From a checkpoint of a small transformer trained on Wikipedia.
Training: a variant of Muon for these matrices, 491M tokens, 9621 steps.
MLP neurons of a small language model. Each row is named by its layer, matrix (gate and up: input weights) and neuron, and shows model dimensions 0-159. Each number is 128 + 32 x the weight over its row's rms, rounded and kept within 0 to 255. Numbers have three digits each. A neuron's up and down rows have the sign that makes its largest values positive.
A block is one neuron, or neurons of one layer that tend to fire together. After each block is what it responds to, as a language model described it from the Wikipedia text at the highest values.

L2.gate256:122143108142092103096169119131063142114144164138151166133116112150158118131154133145118083147142129133183112089079111122129096125108141083200123125160183123122153157067171157134224162128099151121117130176173143156125136130091120150074089103134094139104113192090142175123076138144108188152112130099132138122119035155146108103090097142129135157117154190147139162118114101159123092046157103124126124142143174102133145165107079110115143154137119122156102084159149106179083071116091137
L2.up256:159119102127094116087149092115071129100128172156167169127145121144153118105171084138157100178141091124137131087088088122159134105130158090204126107111176132111142125080135110127187167111123137143146112177135139118148150108089108158110132096161136100123154222097152172133067152154083203140110139094160143161138047186132142095091120163139153149107160126190116157106095102121124095063129120070156120154118119101109134141129126094155148168129104131129085120181142128154126102153083144
L2.gate334:092130179176138110090130151101133095172063178106136158097154127122127202169145137175153110136176138133102114115080158141145090144125130117137143101129162119179120144070166108129171132113141216119066143172106173080190110098075095097105127155124109099075112121127108171136141087136098160092095152111169113145121081158134204130164128136175147154126136089157101131099095171137091118138120137104158093100147113110110167155206169113095156168127121109149109070196154070163165052185108154
L2.up334:079139162156126097066122129111140121188098207072123186094153159157145199132135130163156099155127117147127144133076149104144148148120139173120146100155163143140095119089148120145132118120097212104109124154110182107173106102090040122093143152105151061103139109129114168108143066131114175111108157144190105169101089132109207142138121159146155108127135092126083090118066146101085096133148114118165117100182082088114165138183153108087139192129122079168116052165156088157152054164112177
L2.gate383:148144122172083098096105152099160126150142092161103074068104171094110092107099144115086126107092102127119125115028106100113060152140144130144121133122114106112102095132148108147085047167081152092099153114144153171121134131209078104041112117113144142198122077153112096118112115166141147115109149129174155104106171165147109174063160119153109110128160076090147089100077191111125110124168068138149135150177112165122113183121141119147114113084111146139105100123164101146135107109126119
L2.up383:150150147177089139165119122134140143141134113181170091097107143055128164141139171168113124113075086109124166115157083145121086086129170140137128125129110093103069159114144155157066051128103156080073131090085172189150095117141173075060128117084170153058113064159108091112153104161139158125172125130181200123096164147126099113071162146183131114116148091128138102118059151134141138134109085148157121143158124141120120170133117123105144113109134119173108154142169124170153150114100126
L2.gate438:138150146134118141150149105115119106174169125135119089110104130082104042093158160062070071074119105104113183116162115110148124131123121146138140137145100191140081129132171130086190128174177120116103104098108099162155148153091103123081157137093126137119134125158108115102135120156098114153082137111103044136149125072153176155167142116117142115119112108125144118189134169105127110130185143141126097138096143139152177099145079167148134177125159129111161144109181100165136125186044143
L2.up438:153159134162134129149144130121125096165183129119099118099112121093101038118170164083103118070145104091099176113157110110135116096131128126136144115137095175128112120108200151069177132180193105116103082121080094118188141156085113107074161134100110151093108130145117085136139166156110094141106144140098050137150121066139126113185139124125148094091113142122112130171099159137119149131174133161111066143105148149145165091141065178138116204135171123138191142114188109170127132167059173
L2.gate439:128096136098125133130089189148125106124121171104129156030080156124147110127087110160069111099144154151145109147176168145105117125123118146112115145181114108144127129154091086142169086112201138141122105141123091062131112134141129127142114116079134164079121221110096085146096123096148180114046081138091137082143070142139151154182136162123091135155165131127099082093156082095094096129078143174094149154116161131099154118106075136091147134144126149123057149078129087131084036141124206
L2.up439:183100146154077099107123204132096136069158220111141102129118125101122079130127139127074164085096131068043130162146149133173142176125069137146095142190153091094114100093086137140183105145164101137131119135164152147126125176161099131154133221128083108064136206101107131190144151164138155159086118096150093130212059180121119129163155110179148109121167113113094134091117127141120126184128127073117138200113131155127131120113093145148129131106115160136115136164123094111139118213131169
L2.gate476:154118209134128159179144102089129150109092163121112154159142124108091205089157133099146126113198195142128072128152100142157110088098153170149147081207121161103050161104159110112128155124118162168126120154090119136143190167149082151138081108122134127104089119127127110139105118142082160119107118066171119161124118203119180097154132091132152181114151121171087104194139131104149109090169109142131079159085123088100053083083128147120135197121183156161107102198139121093132079153148130
L2.up476:178119144117160124173116114138129047127111157083060139147137134117079147121114153177124114130131174079149090148123101158147084143103168123147180122169092163129078137130118097124099205092135189187122100125121151149150160110119048167155069118106131144115097127147119145129110131146086170142067103094135091121124145182137181083130153076161123166113096082190128163157117093111143140128186148129138092140067087096064089125148104142079176128150143120120098074130166129117098107115131167
L2.gate509:126092148201103091127124157157115118157161144214107109121118196182087102114141123133133132057143109121174058081099129119144103130130121169154183138141151140109132143102186115122089120072088136068113135124137133152224096143154140120082140146097164058123060124124083126136119115155132215058093146074147146114091121120158103070108106111077145111134126088131096164098125152146129097098120115096144133110152139169124123121180160138191116144144171131135118076106152126133149122190145182
L2.up509:126102163178116119132090156132118109148177154194111080123120191138084109108152138159133118045122102134147063094117110113120108127134119172142177128129135126110148152105187126127106091073107145101110121090137123112206089127110131139073101147094162055138084130132078138151122132151151212066114142033133158106097148082127103110095089099111124114122139109165120156115126135144126094081102134101154170124144122164138136129180145107197132143151176108125099118109167118110140137140135172
L2.gate741:150143101139102152103129120137133113181153076120122107180118102147088155114167127171082094114165127059070150150138107159109112100120130089164128116105129180149109134103216077162127111131124123092109134073137165150103132145143072113111134099061129151117079153188150146184145159140169195114125074125144099151149053116143134172146128162134101136091135089107083143080076141126109136061123108106181115102142106109111105073164100139183088117210146110162121115143213108141123147147098110
L2.up741:150162081151104130094110127141139125165147079103131122217148143151079153103133137151063091109146104056094128170149149156119101080086133079174118136142118168177082137121223083119123136131126142108081139078143154150098077181148092145156127073080078149117054150185135163198128147128166189093108078144158098138133061126140135190164129142115123144069152095120119161096105140115138146088121105126172088120117088111116120087158100170145119096195130088151106114150204117148160127162100094
Description: Start of proper names. First token of a proper name, usually a person's first name or surname prefix, in credits, tables and discographies, such as Isaac, McG, Sony, Pop.

L7.gate125:122135117121126157128162142146122049106137147144080153187166128082100125146126080153101211119092139093137150156149145152135145160105183103176100141184150127088097140066105147133147145157149201151095158128143138133189109137123100174139143101114178089159156122141094144115137177184153122146155140135137118113094162179118110170110113096118129138140105092093119139138125168108139116052154133203141120172134247162089132092161115068144122086106095089092073120166175095153109090108117163
L7.up125:143129159188135195128127138140112168102123148157081145121132212191160113166184129109094099118116122169118102112135142127163132088157120127105098087186227119098123169102133122129062185167154115169089116115229189130139148121092160089135140117151153130121071124146100178070099124147131129118146106135070137149121091163066137170138169176134124100133096105142176119085128107100081084145138141127092184087138177175120160109135109103101170109142105131148144158144150174197138077068098135
Description: Noun-phrase opening words. First word of a new noun phrase after a preposition, comma or article, often a stem finished by a suffix, e.g. Somali(a), guitar(ist), gas dynamics.

L4.gate53:139126170114132163115114113066126154061103108109091103103142157154086121097107221133137139083123133148131184120172172099135066140118165146110075137111126190171122154140145125107058064172194136135090153127130142102108092128119152123140112133137096067103090099113101102141139120103124185040187128162115094079181121143139135138143105137133117175142178099113155078102110168135094129095154153130084114120100120140129143125099117166125072144143114144103091063123145148134139112064137159
L4.up53:100112163143111125079041103073143102140107135116092173110109139150133131104061146100144137095101150119148137088113108089147075118086180171129153149180128144161120128084153119114138136149144155158070110131126127171093126146099128118087169129171156090137177153108126084188114131112087189073174101104119160168164130098068089152130090130140081142053149126169104098142071201102132129116167109134134088142106150086148103134152168127178180171088092137140105080156121167112102145156102127
L4.gate226:170134162141140108133122137126116079117155085112041119107106105128105116083158068145133090140108113151138184116101108088171115180116117115146161161116136157157110140124098131109118160153215177164084131154125129113148134171041051102122162158122117098077116047139110120126095196167118191102114082098084048064108109099148085086116108128091140089095102148081109127147097137139110121101071147109159169117176076140139134124103066103149148161157127023140121129116175125101146133121105109
L4.up226:141101176126110154101115121109120158119140103149078070124147132102139093084118142114053125082107133143157151067103192123116104110160147078129090133054081120085155156225115140100135152102145114083054135106159151032180205151190121135100145106074163109093145149095202113167119196108108140043112161111152145090187197068079144182163115174132135125102159132092084123110116119087126139123131093148143162180109159120144133156118150135123164143139142114155049095095178099099101099094134109
L4.gate467:124065183149092121160106105101131104147146115187085142126165123188144127108136121109142150126091132144121152099140159112119154120081122139086175067098091192159135124171087158104040104116049136077178108114199154115147174121118120195112140154148161140079102204227129082105101113114093144076142136173147102116110149127130057084087206129128140202112126057115109117128132166155087156190120102172176121118169173141098124226139181132112187133115134125140093129136113114136159173129153110
L4.up467:110091096090159138142136094164101141177107129172151156183146105151132119134153168140103095149151147158136154129117156085142126120139123160114079101097103062133165146113112146155088090126162161109082122144144139167136128141064115108125139176122138101140192115100157147159146119084091129174117124210052139130162097091129193138141100112161105148134144089124137189194203130102190123130117078106145135157111152056114136167140079159107130134127184037160156109114113185111132081113099124
L4.gate552:185112181125127139184138128209129115152167178077110126118144176127118088140098125127151094114167059155127187103193139101118102109114150080106110101107096121094102096106099135142064082157153080114095170118139099166112134154093114072121127126169130057115128023090151126159162137054169172051075085153160086112148053139092129127142167157138089097075129099114110112103114154139157136144113145105114147107048116128115143096159175144070087143158168138130085129135175105143096055149131139
L4.up552:148124183139079176125113158114136116097131139133137124117104214117143150165144207179093145079101166171085113150048123137126110114128172059150188119101123117115139148118155138146056110182147162138118129145153154133046144163123167125094158142142110068175131088157123161147146126101109157012155118141182181130191109137126140133152095159136140197122126132147161092098097146141112129142102123119180134129146183106160105172089160118133128102122129151182141111180104123094104066107170096
L4.gate627:161140163088101122114110185145134125149091160037170140149117131142195103114142104207102139144116089164157143129145103164129184143135142122098120109090170100129125146137132121136154169182084201167190130137150111118123175137073165153191136150158113031166123125142120112185160036133127178101095107174153096242131132117174123157150085135159105183116087116135109110080125128123100167129104139104112135143113148095109145072101123137086151144091150167131061124163130139063128109108112066
L4.up627:117083182103154127077085127081103090153158097148131097114119086182139128121152125106133147105134139084211123137130196090124188150134146060084156124143125129120211105107080152119099108154148189143153063082207150123151120165125112122095120139085172115180133080129079103158114158089079096195118134158109154107129103121105126088125107147118155160114089113170134091124076135154140151142155120089113139183143076102137112137102155165114180103163160140168097139168158116109156083163114058
L4.gate636:145095121165160132163182090183125114107130156145103202066151094101153077143120108093090179098130112149132109092091092135162213178135115132132101154161080158202106102147119101101047186149153079075044134078185116105140151128174113184159141084122198142153126192145158120097154116058114126149093126145133185120122164124140113132132103127156111145097162182159112150142080190136134097180156121157135128132136120116131139174104181118165140135228221133159108111123162141147097134135118165
L4.up636:112092143099147183121101139145150113159155190129128133100156133116135152139092140134148043146086191136119216141177128137152159140091081137121095130126131140133128106132122112094140121142095103109103134094154138171102161144094133134140042154147105152048202144116105132133105056159127114162095124195090093086112148127069148089084121142112159117133111161135127135087162122087172098085107174116114182171124146073121106161144072110118159163127144117112128088108106120109160064160112127
L4.gate662:125126141097091144136111113110139104171107161129124106098160130101145138135106113125097066151075070157122088105138123167093103157083171091128194129099102021099157142100143107182092104154123185152126151120099134115137097146149171149153198138134170107142140000102104123059133171120088104197105133098090089117128134117127095129196183107126104063131101114111161096133101062132084129219104142129159111201137176141101114134088173100057122130161080174158123117118142133123130130159116138
L4.up662:105102163126165120125116173140174147131103166173114112122135172121135127120152157143090056165165068120152142132102107110150242103144172064127173165146119111093155084128157090047132196107172096161140106149171129064139100179099185133138148173089130078088132067112111061142109123049127112187106146080101078125121124103141161098200135166129126162131132123128162121088122068131129150132161141126097108161140173094175096112157186108101075181128094196151086127129152136100124092162138124
L4.gate749:132141154155153112129074138162117124133148122126135125160129073145154145143082162106111084092116222116147169129111122126150164165140202057170132143058133164175112081104152134125127142202122154160081126144173113103107168186064100081140138156139172198140088158111067153044111179102126133112116114097088192114199092113174105090110158163149128160123145092155105160086111111108136179172122152130120156137113131168135134122128127042097151112165134097149206115158148125129116101106107100
L4.up749:157113218110104110150077146170123071141109115126134153147098127163129132144110164124143165058072150122132171161150155160126147109154155152118149125185102128159168073120097131165088119165144139145085126142091120104131138160183147172113077134165165110069119113114122134174128098112021124119122149152104129170127075072113086134147089129127153154132117154121198149154132107136119072128103078152110154131177151112146120094156135143159139064135143113086119134084109095161136157168130085
Description: Inner words of proper names. Capitalized common words inside multi-word names of institutions, places, companies or song titles, such as County, Health, Good, Finance, Metro.

L2.gate11:143147140110162121128128156109119154093109047145050095119118185119092122141076087088080111160122184119125158127124163098118062168140145099106103115168140117146204059126136160145163155192131135197100175173095137041113163187156138141100122149149128175163149077097172113088147157105129084075105125114161077120114117154115148117113088132129160111085134116120158110081153156147116148069100155158148140088132175113100106133143148110156083111106148083130122101077076079085157102088132097
L2.up11:192108132090178133131141120101141159099110073144048122127100175107090141104083098120083084155109172110171156150113159113105094150132154077139110109162132097162196060138177169136178137143134152169112144151096135037110164198165135146118150137153129155177160073089146103113166173126121085081089130123155095127109132167106153120120107122140146090078109109112145099074139126162121146097119159125167128105097146115106096156135156110125108139133138070135115104105054066102145079074140095
L2.gate91:092084167146086104123131173121134074081077134173067121107126156155094168160131161106120157154093166106111159105154213144097166141086138176117138113133151104163147116080163145086124101133097152134090075094183211136104087206105083071146153110118142165104151031121112163169152135115131192085180154123157149077132064127154185185155113101125166129155154073135144120132111114107096099171101107108096105114119125144213141163137103145142054157159170140090103173196136150135161111103149177
L2.up91:174138114119088136107120100159143105115232126148067165091138171147081148119132151083119072121181139152203110131109168101151135141116118136149171134125166050106083146067129162128137124096114145166140161137154124151117110155050105182141143078087121120126091038114134094164147126097138106157153135112125199132160141110099166122090079097130131081126146111113104114115115121121098143163120134125145075204153121208104155172153072159166186137174107142066158142127146124106123171093116140
L2.gate327:189148127140118136158137135107179115068154127251103174105130126157092155120134093110143064114140138107175159064170116153146171151122143137079140105169123141132141101138108102133057148083154136141133053144139143137083092136106091160107124121089128226075080109167153185120101132111137111117107129149126193127120106145134115126139074122135079105148093126125111114086068188140133139141216153134180155103092158133148194110106160189165134129094138145107132175157156108133067138139096130
L2.up327:135155181106128191162140126100148138132135062161078180105117138125165135098168091067148072138175115136149107121142171114115135146114115125090118108164122133150183105160121063153076123047151158140149097161158161085073091075066094184124080144111166181088097141144138185123104118116113126122148091109165174099115109149145091089137144144142115132135107159118084101117068163141114162126176165139175193097116147159152184160119166139154174148103161162146059138148147103124062089127094119
L2.gate457:159186123135174140063194085117109029117104107103143165134138102151109167142109106080148136177160098222135092120118129114136156090097182121119131166147119122140153083081074129073037081109097174125152132177132167166108100182104173144177114141133159171149111095146124116103149129047146100127165099175167084173150168141112111138146079151092071094109098145152126174128101144131071131169132103118082188149138183167110117163143112091174122147124181128088087123150078113139131191074160155
L2.up457:160167122125184171079201103120099049133129115097140145140130106121117169156130121064114138158162136201127102142122129124161152088105190111138148148148131116148121073084096147063093076119099192139145123166149156148105114178135156129200124160125153184170097113153130120113176118084166111122154080158188083168160192146124135140123088174105071117141096145125138152123111129128065146163169085125088179168131195137108146176159100088149118125144181164071082131146103094157116188063182153
L2.gate502:117059197112122082080069138135067099126133199110123127146057110184077172062129089089146107114140088122099166072129124108153157109077145074083117108169116134171101163072169093151082169097158157120073130090115165115085127113189130122087114163131122130155159123099180088072152136098138163090090078095190158081143109122093144148138103164128177120155150176153087158176168131148136093128125120131061167119093119110127115121153075079131147162173152158115095144157131080130159126072099171
L2.up502:073007173095132112123132119152120141161118169121119148119063139126128127131103082085127106113173123165086133084137128092141142145147148074133117080142122139118164121117170103175063138125139143150090146118102169096117126125231136119138097116114116141136155119119104117110137116071135128114101083104129123067111131133107174142152160154135159135171144127133110142162138125166151050165156119137071185141044124102149142142104092119147094167132158144139094099129112096104154103022149201
L2.gate637:147125147161096138085078131151132100160118110155154165070085156168168161147094148107094120130075092174132094099120109153130115119047204136156118163128127124166130119036168084141129150127087176069142165179145136065141146161127134119125097065143107103116180129125130145112134114097117129114079106144148089175106140137129130153115135151155114139083123145158129138035104129128157080134111159150133152144141082095151106106158138110139154121106176088179055134135068149130100080116181118
L2.up637:133124152164114091113094134140137140151159124161156129056117109134168169164122152098087116148101134133147087097112117120140149145039196117162087116142145138121157110072182049177173156102082154070081181149107131101162133155078089103133119079171135136105190120098096172117119133062108149124099089166120102185124133161145147116136115142140119110072096138176137159091089158095178144125080170168132153110121099127107113126146134116132120137079185130164062130106067120104117063096189127
L2.gate824:156093105153040112028139112074116109179060187088145181158096113118129143138112159127127143187094133143153133126089144158173133112100153106114099105105149111106120131020134132161097117103106166111159070117129151090073139139137148131129158087195128096133109124120121105089170095118142154104104152074142129151136142100154116128149115122122175116131174102106097113136086164086160140165170128090168095107134120125093074147144122146103137107130147097115141117245168147116119164135119100
L2.up824:151098101124111118057103110117165134135026096105225166177146139123146139144077141065091155167116111181107087126149107122168137129097127134073139078145140132122043062091114089183158105119149124106118079124117102041147152123157094150152145109150115084175127163070153086104120150153139139099086185100155134137130135115099068127120114107133178133172156112116142192133094132086132094238130123131064109066150120065106137119140098171124211144037186114123149095160161124112130075121161135
L2.gate830:105135152098133108127192115132161195100117161125070098164133163120117120120122120132136134166083168156147121083125182144111099126081187162154153077118093195163128106092139122179111165216061199129086171128088149129160128172102138148092199106117150037145158101151112147158119122094146121125104107110136037117154110117144144127152077152126123118128105103129111073124144106088114129132103153093101060150137090158111138129100106132140079118193186149118130101169125067108118155105113109
L2.up830:135111112109114105139167103101178210107098147141072106126125151126134128144116096121133137158098143133118131113133167133125079117127215146133141079119082188153140134090154123164137167213044186143101163139099169129156107169085135184099199118105126083168135101166079126150084110082166120139124143149153048122164126097144160146151067144142118117138153112133114085128129095093119139143088161099110069160113086144104156093087099161159125112146184111126133118158124106075115165066123075
Description: Domain or field words. Words naming a field or sphere of activity, often as modifiers or headings: most strongly financial, also climate, presidential, election, cultural.

L7.gate389:124088111132123161148132111178126140111109066114094105123148186120158118131123128112050125120092131142090125167121107133105128150108140103086122124129106114136144141133124090125140160164125138108114135142128129078146113138137079130121161122160133098100139107132113164101138148105115122147150150196128201134159102099115121108148087109093065092186134092165065190111149167130112082132147130123050145122117123152106104086160141114068123164114157119148080114131125128126125080092105109
L7.up389:128136109162145118075070167136153084115137099104190100101096190118125155099084123129140096125064114124107143123098157159116209184073162078169153175165126083174147102138126104092101107178154161157116133094134166132162127145093155151091124133125174133065093108107108115075151147122124125087090149127085122166144090197178153104095110119179104123137133195131098095138124146150144099131147081059134094130102113074144102083095130070085160129161131105200178080115147094102138080165086118
Description: Place-name head nouns. Generic head nouns closing a proper place or institution name, right after the name, such as Castle, County, Street, University, River.

L4.gate47:112136151104220115105114125131122121137086116155117085125138149171101163194117158127114167124145150121067147130065140067178126153123176108079086132116106011060172160127147125114074103131079155149154083137101129127170091171138132171180109130171117162103108117128196119077120129138161139111139171120175041100127117187129090093113135146115187118177142093163125109148145148150140124133165142168145144077142158124127107104169110113142055118136182120127110155121104165161163110121095114
L4.up47:116120097119134194099117161145159141133107094124224099083132141120105191163116158152068084125143152134147111175077138127134141101147170110075131129124095179121141119114195112130176107161105159148132192107119128115103117147152116135143074098105109103123104146138064124040081150187136132173134148175121155082075120167090113147170112121142124063121108078149179123160153144129131114128159088211098153124123114074177120158065202098133129133049094094166045068194100156111147152135088130
L4.gate143:112192109124110173131154077134107122181165138152093141069128125150109125115128181156099129097110113080124154120137176175076140174140134103097124154181121113075139114163094131086142141088141142169135085110182135121202149116146129154100183162074162129170094129119156147059106177176100105091140134124136133110154166098103149110168123157148139213097141083123095127159096127145133119164163172168070060132124115171109146073105024154142125166164160130186087133160129093098135086100149056
L4.up143:119144131120130100061107099129117103114149080147182102084080146131169120116140154130098152121108162127146174144150158130099118105167183067126100118143130158138192187126067136120144099099129097100105097153116160167084197158106089121100111149081132103191104189143140136147121130185120078156137141135116122064133126090103104164151135077077166179139154104098082169097102172199133082095132139154164129161199096161139123093100095161151124126104134115175130115134099132077126057138135056
L4.gate481:135126116142113106089101105119153086151183073146123142064116037161091047114126092102115134142161188113067191147113131147181112143110112156128124132157129164109146158061184129113142131116120149190110141098071154123101139053059109135135138121073073141161116153126118121124189100204174116093048131143160162150135169143159129130123139116142139151153114110125152217145149179180117086135147163170118101128093106125095186072136095086117159137114108094145085076156125173138139155097128144
L4.up481:125108124131119151079105098149124070118171119149149108090161085105108122172158079134107096142153145073128152087120157149119122137085094135196159138122150156098171106072131107130079107109137122077157122136145132086148152150084164156108135133184137198118059194141116216155149091122145148099159187091154125128103168132144101137161110179140115117169101100158106152182126091142106101171178102105127160056144155135159093142111127149160175124111055153088159108127065146089150126122099170
L4.gate495:120132201131129096056098074129157143113096144151145159188160157128119128145122126078147114145070155128132168144107144143101155192101131105174113123139155170166100089092128080146110144148067125151127122162121125139075169086126109138176151112187131175174155156124109151168121127096116097103106149153122151124206158147137170102188126108135070171111162088162127170182104116116085084164132102147109172088111133117206079152168112090095168091163100150163089057094114099088162132161118102
L4.up495:133161100127136147137138086158149109110076108102102124167136162158154149130150103161116169084127053131114152168129111154137133149105171075084116112068091175141104098126091142116082084125087102145144151115075114071144173155097166156155147142157159159134130135170092156164125050114107115119114110222088131172083077136108122109122139150064102162186151113162103164122101111151074112180142168172077092053145127160136138124108182172107093098097112141148181063088106146104182161130164147
L4.gate565:094118141144142104179098112138180085112092155148159118166144158130154149132147173066092137120150160143155131164079107157102069158093149099099170159076094162180123138129160157183133112096117101139130083158148107089158152153105106119152128094059174182102140074122102071113120088126141140139157143108118157049119101077164148140134134136052167093111123095130060123117094133130119087175117142127099164142138180158181170091088100071144137114148099127168117143104169127177149097149153139
L4.up565:128083090105107166179117134200140100122156150101098111137155099113161087142089099038164193106135231139129110165109120133127082100100190093078160186055127105148126139111127163132114127122122115125152086160107128138101120105124118106177116099158146140098185112101118094142183140038118125101147120154127152122165179083128113143141123131141131108145158136063138099094156137134107094144124129134129102184122145195112158178130138118137122089129111127162136143129148111135085182096108123
L4.gate572:112102189119136177077137068146111098148162144147150183142090093089099173115092124140136255130105148127123197154087102111145018138116088109090108087116156176127164172072098168173126076132106115142103173179149119118095153108101079072114132066144093133166108152126147169208162148140119122090116133144162096196125148175081134161132114105156139153158096109097220178147103138138114109094136152156154126112143151179120123148099108124167096135131081107133120082159100135129151087098142114
L4.up572:121110156116103088129071134148140129165061137168142105119095134089128132119119095093112074168113081129133166118129095138129097167137141075079127115133081051089097127179131128187144116118139089125119117142196134153096119110147162108175105073145171128060137143111129140164131171113152168103057170080177110101092134107107173136125170121110144124132137079144110128123125108109186119159176183144100203119160159166096144125142102102117136118094111137105109154144140153104118128141167127
L4.gate663:171164183156150126093097110096137085057130101139123105144155098138100181132159144101069130092096096137181126123128137164097107131087227108138082152129140084090147106099122124123168130125074171145121123170075156091096111167066169165186145128130104118183140068158135154100162115118121112090135097077147064115124138106096154158091136109129099112134110072167097121172114118129110099152176125161132108158181169162181099148141115122098111132047146159114067095164122183146152174084092128
L4.up663:138119143136145147101125138128147079113045114175148097130067109128109119119153146161125075078155128063068103128105157196079042109114127096075157113134102111135142087135144097120148093129088097129086097144173135124140148198180125105162083137109151092182053111094160140102154123128092130140138173139164153174134154112153091161121111165187110087161213140149147180150178101141148171124135124184179105102167123151144160109141152138161118128136172129111069094153168183097173124082162116
L4.gate722:136152148121122118001167106060139123122171090129071160116123133164069125151107152132140126129129079153157137194194127158104083167059194125170140146139132184135130123109118170125137173143076149133103121136091180099151128141001114160102126100174133118069145129084092149139124093082126149112126118142124201099117143133158169142121074133098135092126120182089141159141091136097143113171080172149071127175138127123103126135157156171143144103142137092136082142110104108113132115019141122
L4.up722:125161176118121111111177174123163155087179134121140113150136084148154117160109153102058164094107160119110190133138111113119121137141127137123143130177083143089143139101141104165107126131110175086154124053100156098167162156178101104125128191183071098131072158148187172131108147131106130107135091199186040118191132161146111174148161149108122154107123154138148105111182164164106172127090101145150149131111147113143128114111069184091132096122151147124119112129108109214153120137153135
Description: Abstract domain nouns. Nouns and adjectives naming a domain or category, often opening a compound or a list item: education, climate, social media, Party in election tables.